From a checkpoint of a small transformer trained on Wikipedia: biases, a variant of Adam for these matrices.
MLP neurons of a small language model. Each row is named by its layer, matrix (up: input weights) and neuron, and shows model dimensions 0-127. Each number is 128 + 24 x the weight over its row's rms, rounded and kept within 0 to 255. Numbers have three digits each.
A block is one neuron, or neurons of one layer that tend to fire together. Before each block is what it responds to, as a language model described it from the Wikipedia text at the highest values.

Description: Single-letter or short fragments that begin a word the tokenizer splits, often right after == headings, "Re" in Ref, a hyphen, or "(", e.g. B(ibliography), Re-f, -st(ory).
L4.up157:096081121098135185149081161165182130126100150127112124096112109126164115115160173129153125110122121121178109147111127119134131150104160192103134080140162124099089105119132077136092150131093141135169136152133135132144124124118174151093122109128155111124122126151108121153113144194112114111116134103119113114142078119086141121146137153134120165098127125123141138130112133148121102157144
L4.up432:135141095147154151127076160174124157136120092103102143103129130095121120127109145106104119146121152127136122098142157103154138173102138131129153130101103121160093120084075164118091100134162099195135108120101142124163146122134150159096144126126156085129136122154108096105139147136120150118122101139131167100136126134161133114120126135122164148104142118115181102094169136144106132166135
L4.up442:161131125128104121152115163126170126140120138135116093108108126125141148095119170165137130133079105104122114146107134096146135096139090110110095160136123084112135131104103120108143144116186145151138115152157123116131087056161140142092109089157116077135150121161116091105122110142116118135154135150130110156148126109156126122127130139093110154098127102097075148110150099132122124138120
L4.up448:105152119153091136147113174164127173119155152144069155158129113114111118105149156140184104132125143099095138121124153132139134120151118122138115116119149083154130114108102135126112166087109116173156184157121120148149112099090114142100130111090151165096103158088079118137133155124142130145209080107118098128149125120121132115126122149145121133114151107151101134133164120130129119138118
L4.up563:133101168109095176114104120110121134115104125130096136112114134144122118104123177164127094132121124131124127154146114154167131122094151133127142115140160159106147088146118155170121123124144128141091092117182132126152097114155107174128086122117129112109123140134119106123141142106099147144112071090160124126161113125095122065094157090137123124155131190111169120128122106111128140128131
L4.up595:136111109146130141171136144170124150133130152129138093115118112123145063121149129132127144122099120134081119132101094146148148150137152138144111125149165118090084138120088162083106105127153145102128155147163116165151167100082094161098116172097150088100136143130156103101116129118138156134123139127090135117112115151151109099132101125139115146095121145127152100118150108165151147134113
L4.up608:142138109132132134150116153116132157132105124102137139113084072096131128098090159157127090163098159112132114117115124151156168127160094111148131140134156115165147120128087138148098091099166151153146149103133106092093100062156119108069105089158151119127118132116110100143108094134083122104133081121110138164116145101096147116117128159122143156120142107101105126127202122120116128125120
L4.up816:134121071130141133136133132146118142117124076144103138117098118077116107077119168129113111157117113141107125096076093119097182146154159144115084114110121134167153109132116156117122133093107123153114154172122141085154095125115128099113128123099097117123127130129112095148125129118130142122138116135143120136147085159080150147134093125131077148110178155115133179109109095143124093145113

Description: Apostrophes right after a noun or pronoun, in possessives and contractions (Canada's, society's, I'll), plus short mid-word fragments of rare names (Aljezur, Fugu).
L3.up83:125133110145114192101119154157137142127109117117085140118122120129125129105078147122157141094138128131133121148155152158126136168108163166111109110129112118110138154137113141149100158107114093129103108129147148133113137101121156149097109121117131074119123130116112117134143120164112118140101126152157170106132102128093129121121178092103135117139110116149120141168167106107156137156098
L3.up361:090100111124086130162092105099141128127062129133080153158140129097123105094141146147118142107118113167085140147115139129138141104066105125133130139127139125106151116161121133140149118142078111117137076191153124126133127134146168129106114099122171109151107137184138131128120100115153170135139099181106159083104069127122141118150135140130128165131149088122112122137123129130180186167133
L3.up435:110160147103124115126129121137122149150091131151114153127118123146106124123099112181101146164154139148158129158109129102167098097130127147114185098126140100091130142135138124115164140104101101180093127067133121107115174078149102130144117142165099150102115140131130182122102182166166110187118123143190121165096078150157098118116149088119119143117144138110157147138138111113129161123149
L3.up556:107144097097161130087148134133139129128078102122110149112123144120105126133112124094122082122115138091157123150153140101158128155148092141086124160151113106123173126128134078124129106096091149156127131175161099078155107122108129150087164106096111118167155168133131133150077146111093201135179125137142100117122106138148149092122150121150109182137121119112137135092172117127078120102123
L3.up641:141120103081134134117082140155147148111137131148093105159118112148144147076133116101101098076127136141101100122180114127128113170128143136129106133127160089146169120103133124143101163077133161153156153127099105167137134133098134100131104110122115118119117105156121142106132171113152127122112142135142120152127153162146146148113107149168088149130126169146120145108112110130158102130135
L3.up693:120126093130104141117126129108114103137107104144118181108133098098103155123110103170151098065125149151132133111107165131138080175184147119143146092125199169147140132125109128130090165100136126154134137125096143107136143130082158105109143114133114074105122123161135132127135116114151089161143130120068140103108119156133085077119157141099164150116155086128126147072156116168122170115106
L3.up711:142139091102173152100084114093116138119117145135146159101098123132088173103104124145149107133126113127120115151137122119122132175170136181164141099148149150139133127124112142169124169114093143148152114098132098114165117099105155122094122080128120116154106126141119103136117132141128137127157124149138116136086136134114162109159121152146155155099102127132136141096101170092144153119153
L3.up771:183129159123103139098115149143148076125103177123129155142129117128085093116130116122117131120106126154155125135135146099119133124170119112120179121089132144121178091168126144099118159101100110115127144123083115125100160117131138118100134119144116146138085180095158124153141122120145078159146117154151094106116112137133135110153163147157105150142145114108169141148125111081144153121120

Description: Apostrophe right after a proper noun or noun, mostly possessive before "s", e.g. Canada's, Galileo's, Ma'arrat; weakly some word-final pieces like "ther", "tern".
L5.up24:169155110117091147077166120169113110124138107162112162180094064138082094119163121152094135118098119118158127126151144140144110132147079155115147153099115181082167165137139118140107162106090103160109142168139139105154135120133140155121160114162113147083119135119124139161109121160136133129130109158142126115120109146100116125144091127150139110118174127116148139118092157145117125125150

Description: Inner pieces of split words, mostly occupations in biographical lists (bish-op, bask-et-ball, filmm-ak-er), plus closing == or line breaks ending wiki headings and titles.
L5.up750:129117122114105106114125099137176164128128108126121130102091144135098109145100131151117116093130112164137101156127160152123155116145098115163126115082134170109101135133139097183146185100125131129126115125106100139122148103172168134150151122082099106114128122166106122157137127096130074134110143135103121145145129123135138079085143113123087132096132122114110168111145121111161073092149

Description: Plural suffixes such as -s, -ents, -ers closing a noun or decade (2020s, works, tournaments), especially in section headings, and the == marks closing them.
L4.up62:133136117144129150106124142122152111106118097105099097154106108170117117099113155084118103095119117116102108141102184150108117088156140115105124164127128140137102118096138150178151146090133165184099070125149137141098122117154169130126090115160132169109112130155153133125115152106084117079131121143129108097127167110137153128114139147145139124115153172083171137079131198122130109137178
L4.up136:171166143122082109124123132142116147086122124099145142142124138130135143095093157123117098134105118116171125146174144109126068130115131129129113122131157106116096109149109141113147093138149123170112140139170119153120151129161092150141113151135144085096168095111120101159148144094139081147157114147136132129156098157142096163086136145149117132110140149101175130068159156112147124105138
L4.up447:174089153147139132111130114111172113095140105125109161152122119168137126087077173120094099118096119120087115175110140115137099110132144131142135116087157138105143115176115126108160109110137116156101090125156129128131133113169094147096116133159130158119131133135116149136124122086129109136170126158179137113177117117135126174122123092117107155114135161093127178107154117107147133109129
L4.up452:106155117103132141147130181192166153148124109079100133156081128115129149122099176107138135157141136118127151161095138154121133088128126128121108080121111068131135081106114177100174132116113112128150160132128131163168132147161153148063118101146149113152122114108135146167140109132124094152129137170199110125153113126097124149156124115167106128115127136119144146145149187164138132103136
L4.up456:118116149143132096096096144124141113124096155118109143115136162155122103132084134122094155095106146114148099131138160152143098085191136121122161120105122127134139130161084136083155130140110148120081122162142150135124160121103158130124142147149101114117131128153150126149159141151136133123116140153160074154183146137145123105167169153127124146115131125136125170102123123135142089076118
L4.up546:174120097111158137119135123130132083134137117126100097150106141101145092136125159104074134097128121141039129196106135151111158166121124111120157141109104095111162135132111118113134132123117125184172091179138139149146164117169175149112134078145122108122132114105115075152113133133102143126132144099152086106142124130151065105150172130127138162126141104112117169138126127149082140171097
L4.up550:143127117131128122125129153112122114074128148144147139184136177164053105117135147158115136118127112158155144175123146134114116140138105113121148146133180137102116163142155161158131149098141140143127125103143110148123137126134082128139117151152162134124109126153103100114118141124131138132094122161158096112124098096149159128103154114142109105111167173141109133080176141108092100123115
L4.up569:116105107113156095148127185086136109132126142077158156147096149150144106091124138060110165112138110134122128109113149121112079142148155118143159116131103123091149136107096154137177134103102137108136148144138128128141126120157177147140124112154131141125083118112149124143148107129115078128131149109187092063169140136125060137084118107136108167145198130089157147130134129114139131112159

Description: Mostly the conjunction "and" joining nouns, adjectives or clauses, as in "coal, limestone, and"; also a mid-word "r" after sh/att (shrubbery, shrimp, attracts).
L5.up132:092146135106131171134118166131156116112137167135131119127133133117136132137106162131132120102111143125098116134114116125123101119115095138124100159171090103162116127166109141112156114101160138107110159120128137130148148083159106114112105138147119149117095148165086126155100145127110112123110084132120115135122105219127110144142125138108168126136159177113164125122118127194165108201107

Description: The conjunction "and" (sometimes "but", "or", a semicolon) after a comma, opening a final list item or new clause: "households, and", "showcase, and".
L3.up56:144078087115081092151098118174161147134107134092150088126123091141120104169128139107138139136156120171096137079131153118154108121086072120138116144139116115147137103150122124105132101064140100155178173163094130124136117107145137108117143122128063142157093160136142140119111142093126131083120118146111129123063119095145087114140119134161128144113158111085113131119105129142138105125083
L3.up157:103139127133099131138111187150164147120142150172121165123137108173094156132096105122132131115120138089101121099114102114105117150103087108131106122112120106133129120107044158154095133076151118171120127162136098142146090132113110124112121115135121108093130117111104115142091174135139108117118114131113158130130091140066119146130106102127085121090153129126134171171145139149165124130154
L3.up234:149120119136110129127146107109113170095121087116096115205116128142147097150104124111166126121122081137145117120114112144122097143172146142135136151120156099078125114140114124157175136110163124140095112157109119176120098090126125114137111147084152140104099183137092143127126132152115155125131138156103136139121156152097119116079120158140139114084138112112118130152136135136125137120106
L3.up600:096179175088064150159076102123138150130135140148156176133096135134153159112096129123125132135098112133114138122119123185178133129129150121154089100134135082115159093145131144177104125119125066125126124134099177148140127118119134166150131148158167154108104107124162122148118144094122111129100140136127176154096155145109128125093113145096187088124125123151122148142117062114129132069094
L3.up633:140111128101154122148143129100124126119163159158146100148111175107125108108119196140117121175149092149175114115164140147126108112112117132120097130135111121114152105157106115125142149120120149133142145149100089123111148080093125116081125109110147156120125121190156075146116114156110127135148119111104116127126111137112119103154123118130152127148139144143114134124090091147149121147082
L3.up710:130162142126119121112126098130133133131124130074114128158141165136146133125137143113101082175134138074125094097137101114164116147164115105110134127114137136122151111164082122139085159118094104151129140161117171111125123154091092109109137163121121091104148150135129112135108193108112129116117135136081136135157081162114106135104105158139120124132125109087132127144108126160099128119107
L3.up902:131151144104101181132152135101158174129139140180145134142102115127113101159077140122109127130130130094088117124109125121143149106110121182148088137116121093091144111123146118121142163071119129175134100110120147161149107092118130162142131127160119111133120130135112120143126149165136107099116089128126138152064095160064086109101096089121135119135131125103126155146120143113149143123141
L3.up979:105130110143159133151115152087112121175121139104080105126132131147127164101082127136138135105077108099142131066102136134168140115126116105122154123130129144156142120159092093155152096118115147165110129139115156139089112131086094148149117110163144097118090127153133130162121111138139178128123139119127122122137127138068150148091103127118118106143140099129146115136129132147117158085142

Description: Final subword piece that completes a multi-token noun or gerund, often before of or a comma, as in camp-us, possib-ility, cleav-age.
L5.up508:135103144137150144149148120169119152124128110156118119152132139135134152105084144079124132105143105189124110125080160128103115112128128113108140091137118142163171132117103155116092087101097168199106117140134086114114148147118122097118134124131135090117121105153130111151119095125153120150171094107143144074124122125105129094104100155139120147114139114083073142108091150135145085136141

Description: First fragment of a verb split into pieces, right after to, was, were, been or will, as in to f(und), was b(ought), will t(ake).
L4.up199:126157116131132148083097153169115101125100131151132138118126137093182081129140153120107133107122105145157120121085135143148105187121109115104103141086188106159134120137122111154089132151112124150113116116154086106126149121088129112118123144136142115076155078153137148142132144179166118103117124106097129132090137155137141116127144115098106140113126156112139124112072197131084115128145
L4.up258:166152146105135123144154155103124125156103159116105119125106132135134147086172179131129164114108127103177116125077104111080141157161112129147090143127126124097142123156129134124152135105131156164111118150139131132154109118105121115122150103148131080112140097155097124158153173108116141134117142100138144101113152129116120129109089105164094139129121147124163147153143135100127144152174
L4.up399:174140119110087168071108122129177143122112097140097117130149112164159144124157133144071096133091167139137138094087136113164135140093137145125120123103120141139147169149128107113159156119133116157128133109133116108111122096099080111134152076172125140094121110118113112148133149163127109095124132121123174124106119119122106121146122162181108172102152141137125137140116158142103139151158
L4.up645:097115147127087127107099128109118154147110126153073140157132095185125121135150174116138117115090113100136148117178155103130099135134124149172134127114136118150101144121095075147153117154079110137115140185086091138128129122129167118086143133133128144123087138145133128142115178150151097087119167134125132115115118166113102148137100145123089104134132126104149142106167146127122092121183
L4.up817:100162057145112208150139142142142148146115110151139125098142148110138109141137120149100087144112186091094120080133106135149140155131122143162083129147112141116135113143108132169143129127112125111105106112108086104173111091108158121124137105098114112163120134159116111146120116110144117143137111154108097131142155160103128113157125125167122139111156156105165127095128144173109115118111
L4.up851:147160090098083127108102195177157130156098110110099136114083167165086117116168142130126109101103144083157130108127138115161117157136173132145085106131149091127143123156130144152129124128107111123134126123091104140107106148109131114153148139133137095092142106115114138128123155159085117137104146166085096114107142157088132153132127141147101162104168135101159126128121137148106076130148
L4.up993:091125119139133147129119149149197113118132119117135144139130085147127149147138158136174097087121144092138126124133117109110152134133131136170130147123129095143115125124105128125129132127111113128126101091135111104096103118117099156129126114150176090100081115136162125160126137165118118138097119121119122091141128171165153131137118129136115168099141131087139137126134116132094086125133
L4.up1017:144097132132133125152091118096129115114076105153111140118143114141146119102089186155103102131066130139122114151093101131164087119155112177095127137113160127123165100132152122169158101109152105160140168117162124084130119111131120102136082131156141126079107140101146135132106141120122104109127112163112117122136097114114139117070153121126085152125144141073169141132132136126159115137129

Description: Apostrophes marking possession after names and plural nouns, strongest for the bare s' form (Pilgrims', Bowers', Queens'), also Madonna's and Women's; weakly, mid-word pieces of long names.
L4.up84:124165116147104114059118122186179101140124147105121159205124131150133100135086154084087115120160110111147127145092117119132127167141095136142085130133127115132112177119119146127131158133097093116141128130129117121173105092143133118102141103147121124140142172133130136152092177153144121123099101086147106106143137135182124088105108130114105148087151074087108111112159140121173119102111
L4.up240:120144128103105160110114128123132126133112148072106138144134140138112124110120145099115109112113143171091119128102135158074135163178065174186131137124100127124129085127153173123135168174128155157112110133138103114126121127147112113135095137168119107109125136150112136171103159134087134150125127122156159115136081110101079089172107073159102153123132143136130148164107121136135103102144
L4.up281:082128130099094149113101155151174143134123170148099133124107108130139126143120145125135157112134164103119123095134128106109163160134065156129084144118093090128131148125154101117107119162131147156123114144101102097139100171125156135147103064105159108077118079101123131154138123156093099154132112088144179148104133102134111120134130132128095103093121120129150123129157093092158099143131
L4.up439:102183108123101123158140120133111115115126122063079130100119121127159153140137155130102089136107122151158146133160120119124080105146158160173130119117109133086156129147124169090112161110107166109117091146111085168098122091118127092145091136114130135124135126126136101146120138135097095151157067142138116094164112128139078139140121136148099105127147152124129180115094123134108129126185
L4.up740:090127167124166114116103146077120128148123126090104112130098134100138118107122158111100124123162131148156120151160117125136138120123113123140154145100173105119145120125122170124175153107108161172138154183114113164150121146128125116120121105155130103101100166118115132112130127143110112149121134082157145105122137152109057096124137127146136109112163108142101134088152122121147155126183
L4.up819:137148117168097148088141105142173134122114083131099145133152154157139165106095143118126134097116110123117119112127104141107146159136085150120122109093122096138135093112105119127093165128121149159095116165123151126171124114096114142111098128159099097131141129133112047137096137188131146145113106111142122138135124160123134119154153089111089137119137098138133155136141100144190140155174
L4.up998:117121144111128143100119109126157138158147145123071124143132147091117133097145140115094107124079120111161111156134125145143118110104133131173135078094146123124112087111123146133094145149123120116098098158161113125132139089125138127129079137189149100087119100098136126120157106164163087124164110117115130154143109166149127107153161111094131129083106138153124139145182102110151142112145
L4.up1020:069111125135158151144120136133147117134073148147138150149130132140096106139144136099100116090113103120126104135141105108124133144134101136122174144153141114126111109148113156113133131109099143156104123136128137136104113120114147108136134117153119100125142129129149072165126131145141071160137152090156117131155111103170154170128081096150083120125130135134129120143127121145156125123143

Description: Hyphens joining word or name parts, especially Korean given names, compounds, and codes: Seung-min, play-off, Hip-Hop, cross-country; also open brackets and mid-word pieces.
L5.up207:117120105119078103096141099115163118118194120115112133137120114145141132141130130084098144118116132123095134110179160080175108176086145108121158137154147143092102156153107132110125133127196114115158138105150123099174159131098143140114137097132101118084142116126126130139121143148105113140132124133105117122125151109151128094109114144166133179088145160085169128116136146128150158133127

Description: Fires on "and" (sometimes "or", "but") joining the last item of a list or clause, as in "historian and diplomat" or "1991 and 2008", and on closing "==" of section headings.
L4.up98:166114167120161107125121086128141127116123188116130119138133121120135119115085147112129089167110115102122104111135170186132127114112172167142131146123182110107148129159155144146160143080124084115106156088128150149104127105135094109118124121155091152147070085144109126100109134104151085159131122105105138190136146120133128122092137128154105127085155148112111122123152129143117109152109
L4.up137:076122117089084126123082138088132143158098156172110155127129124097136147134118152114150119155102144118098097125095129147122156103178100126128124127134169116138139111129084133144153132116104110116186137105082117106120141128155114142126127120092136159091098137137117142099103164125158107106106134163134184137200133113118138150125143137165128146107111170118137107116125175126122136103151
L4.up265:131132132130124147107113119100060101128096086121115130208122157173108130091168163101113131150121109115133137070143086099176112114123137143139138095118147100091155101134120103141158083076138092133116105155149119114130075137131140124107109087120130132103131113111111119133097131165096151143114121147137112110152089135124134095152129135126176152062162171134125164125177150156137118133130
L4.up324:154133172101117170118089146132120167124134136120139142184103082152092108109120151095137120167124133155142117138165133163176149105150101124133128125077112125115100102116106126145156115119119095139141102159123105133129120137131125127146145115175141133111125087137129118116126119163091095164146108154140114073142141152116137120104152145144129090102150149139130157137142168120149143086099
L4.up396:113121140095117164155113146164111136101127096127131087153105084111112110109145168125119147156111127137115134108104092139128129119146089133149115150111106140154140064139137092106169113111139113165162137127094166131151093113164101104120094118140165135133073085119077135119112133122103101135142141158099123097147104127112127124123117121186130120118144147131130143128114154101134128159116
L4.up453:095102073111096131141113091148078087128088117133124104152134117102158131114126152113131138171149128155110133109152147102121107138135120143125111132109165131123117187183084118140151118108168098172116158116120124111107104116090121121127100098101146129109147100158143109098104142127139133127150116151117127117152133129156121106150108153112090140156131091100115140140148159169119112153109
L4.up587:149114126141142126160106127118172130104120082116105126123109116121088129133103193142112108161092125124115079143122135137143134131151122097098124139145145128133159131109130109177136141121136133144147138126146129079142160136155120135131109125191145135089143113146163151126117142088108133100163088156151150160182101121093133162100118129132109129118141154091158137113153114116134121123146
L4.up656:158123135093085158125113137096150126129122137130113128152154123175108136116146138107073123161115142157063086104088106125120114089114088195140160137136153132144118107136088074164158107096151151130109142153123135130138100118138099113122059111143172098136145119126123115160112141125096147083098117122133103158112089142161126116161104141104155114090149136153128151128151136141094172115118

Description: Final word-piece completing a word split by the tokenizer, especially -le and -s endings, as in litt-le, coup-le, attack-s, Seatt-le.
L3.up48:137137145155108130130101132157116136161109094130112112163129123141062134124143105138115129144142089106110113129078179122136087143168101134139129102087126167133157156127113167118089126111134146167120075154153105115141114135116135095134142115136153127127098144107115114129141161071119120145089101105145134128175107138129143166111123155141123150104149122123107111108194144147146164107127
L3.up51:112186138112093119093128141097119093111102120108162105157105146111130121124117147124067154139145104128092106111118150131175116183150102120111115102133112092160149096184129148173143158112112117105116140158112121127133126129133140108107134114176093127105140160173197111129107128112107139124129140140121109124123106116133123138148095132120135159151154125111131129106107081115131118140132
L3.up154:101138140093125101138099084145121115120116133152098143126097113110112124143119136129081114133114123105121116122121154155138120134176108118138148103096140120152141100143115148136152114098143150144137154100122095139131104116117143115121114080113119198084060181105152126157135141131115149094146121161188111133132122138135135123158141104174153137144135115146138145138109132119167116103110
L3.up512:088191117091104120133118143117104148125081103130104119161092142129134134135085100160145143158133140157120090160103176119140091112129081135149094108118164167125160107129134134089146102119121132156169102137169118109183151124115116071099115116161130109093143108143087122202104127126144141104132139114121178135106131116116130151120129125124149123163142121101098110138128155162150136120131
L3.up889:109121158106111127181129147112130124115126116059130097159102115124158149099137133129063126157155099091117124126139133096127101139141114139182128120135118098071175132129100119153153094114106144090108086157088107132119099114147139126119153105158136139159161119145158117141120109107177066137156113140190141133171147117124122170134099119162136122139147124102100104118105114132145080116156
L3.up910:127096133138132137118137133094188148131128090120096097166116113123127087129107151131104105136153125156134130092090091130143121165106140112111126112088132114126160105107146151167154137114143130156151125110128117105121126096135121106122129130143125136160171136150101113117076133097136172111147146175172125114133127114134085128191120119172115150123132104049112152128095137121137070130130
L3.up952:120145124134112122110104159108146109132101109072124110161113144135104155112116165118124082116121076106141118113124143126130122124108099114145108116072095130151174139119139126157149154120106147123086133141126125106156110133139132093117130192195155140121119113119151135162123135167164109126098096132155150092150110099133081096146161171144136118095148157082126131108117114119103088140166
L3.up953:137123134112151119136147123106137112119144123123125137171099121118090178102113126154089138098161115133114144144137126100109106179101115114108118145112178112136134134135121157156149097128155109182143094119118163123155111123179138132097120119096181102101132124153139109167095111086136154132110109137160126101109147140101107142088148120114116128128164121090132147123159157130129093121140

Description: Token continuing a proper name or compound after its first short piece: hyphens (North-West, T-34, Ste-Suzanne), pieces after W (Windhoek, Western), and "of" in titles like King of Spain.
L3.up71:126107141075145119074141177098130125143114141093096182136113113172123096114128150133101143113116128139129120095150148117168115155133182124106166115149146131100114131144166135117144174115173136118123123104102104103122111097106050102146157101167116072090166103145134163168091132172123122161096120134146127119093134140144110120126178128154110153123146139106098136118125122103124153122108
L3.up94:119110105095109169154152119120145136144165125125097116137132150048132157095115160103128138103132079173104151122116187124145117146163154112179108111128141136088123142169113124109129124123121125137129133115135118149139151112134122118142137154109162138126129094143106173136172115100155146101163121118155110163076113148113100108106092105115098136108143110110134153136123096154135127101128
L3.up184:132154108124137168131098122164120127107128099098105135119106124142131153145100108186130132136118114152142114128147106122167121111160156155120138091122139100075159139138141182126136160118154129147099129091131110131156070114135098144145103144187124139129165161164102157142106123131119121111140087094115142123089131177111074164121071107115130118155117129143174158123181127154103124111087
L3.up242:107147108137092117081088073163123120135134117078089115130115105106160190151144117151124076128108111194145141119166122083146103149141163105158106152075115114082147151171125162175152116137164113130159128109095150145124138135130066145125137176128099119140148136122140108156124162130105152134143119147138129090152127105126078175125081065169101132115136140131154164118105153139129162136170
L3.up291:125159109146136152108122106140128135109098124099137161164106086077156194124125151111150105104123118159065155130159136165127144116112131116145153130146124114101126106150137140137138131108141126113136120150081106185111126132120081146113120135108151150143119179124128169135127120084172110121138083170145131082128129118142069102145095149130099141134144121087182126118135138134139147134118
L3.up536:104130135102121123152123097108162143110128147169140107144151059133119107099129130139098144147150105124119067098098133108104064157131118148129160100093112145117152143127133133117142112131091138124132095120086128106179123130155147117114167152151095145165146120140147144124116152161134163082099130121108160119137114110106142119114078103104117113154138138100129153125087139138151126146173
L3.up853:089142129124176141149091123148116143128146148111083144107118116146145134113069137139140112105137099139160098139119081084163126161087152149131099167143169131139162155142085169137113133139126091102159121123110145118110156092075100125111126129127100124149145123168144131179152146138155149141156071114157177112091138128124133145120116129148109152137131125128094140089145122133122083134173
L3.up858:160129114131171126105135109147128124166144127127118110125138181176131074100118115130135113116113128160110125124106126096157105147142167153150115115131115149097149163109095132153126130137098127144137137120062073138174127099082081097141127114154132099115160149129135101143113132135141090145135140109107126107099127166092082138124098137155129129134119131158183175135090143164147149108100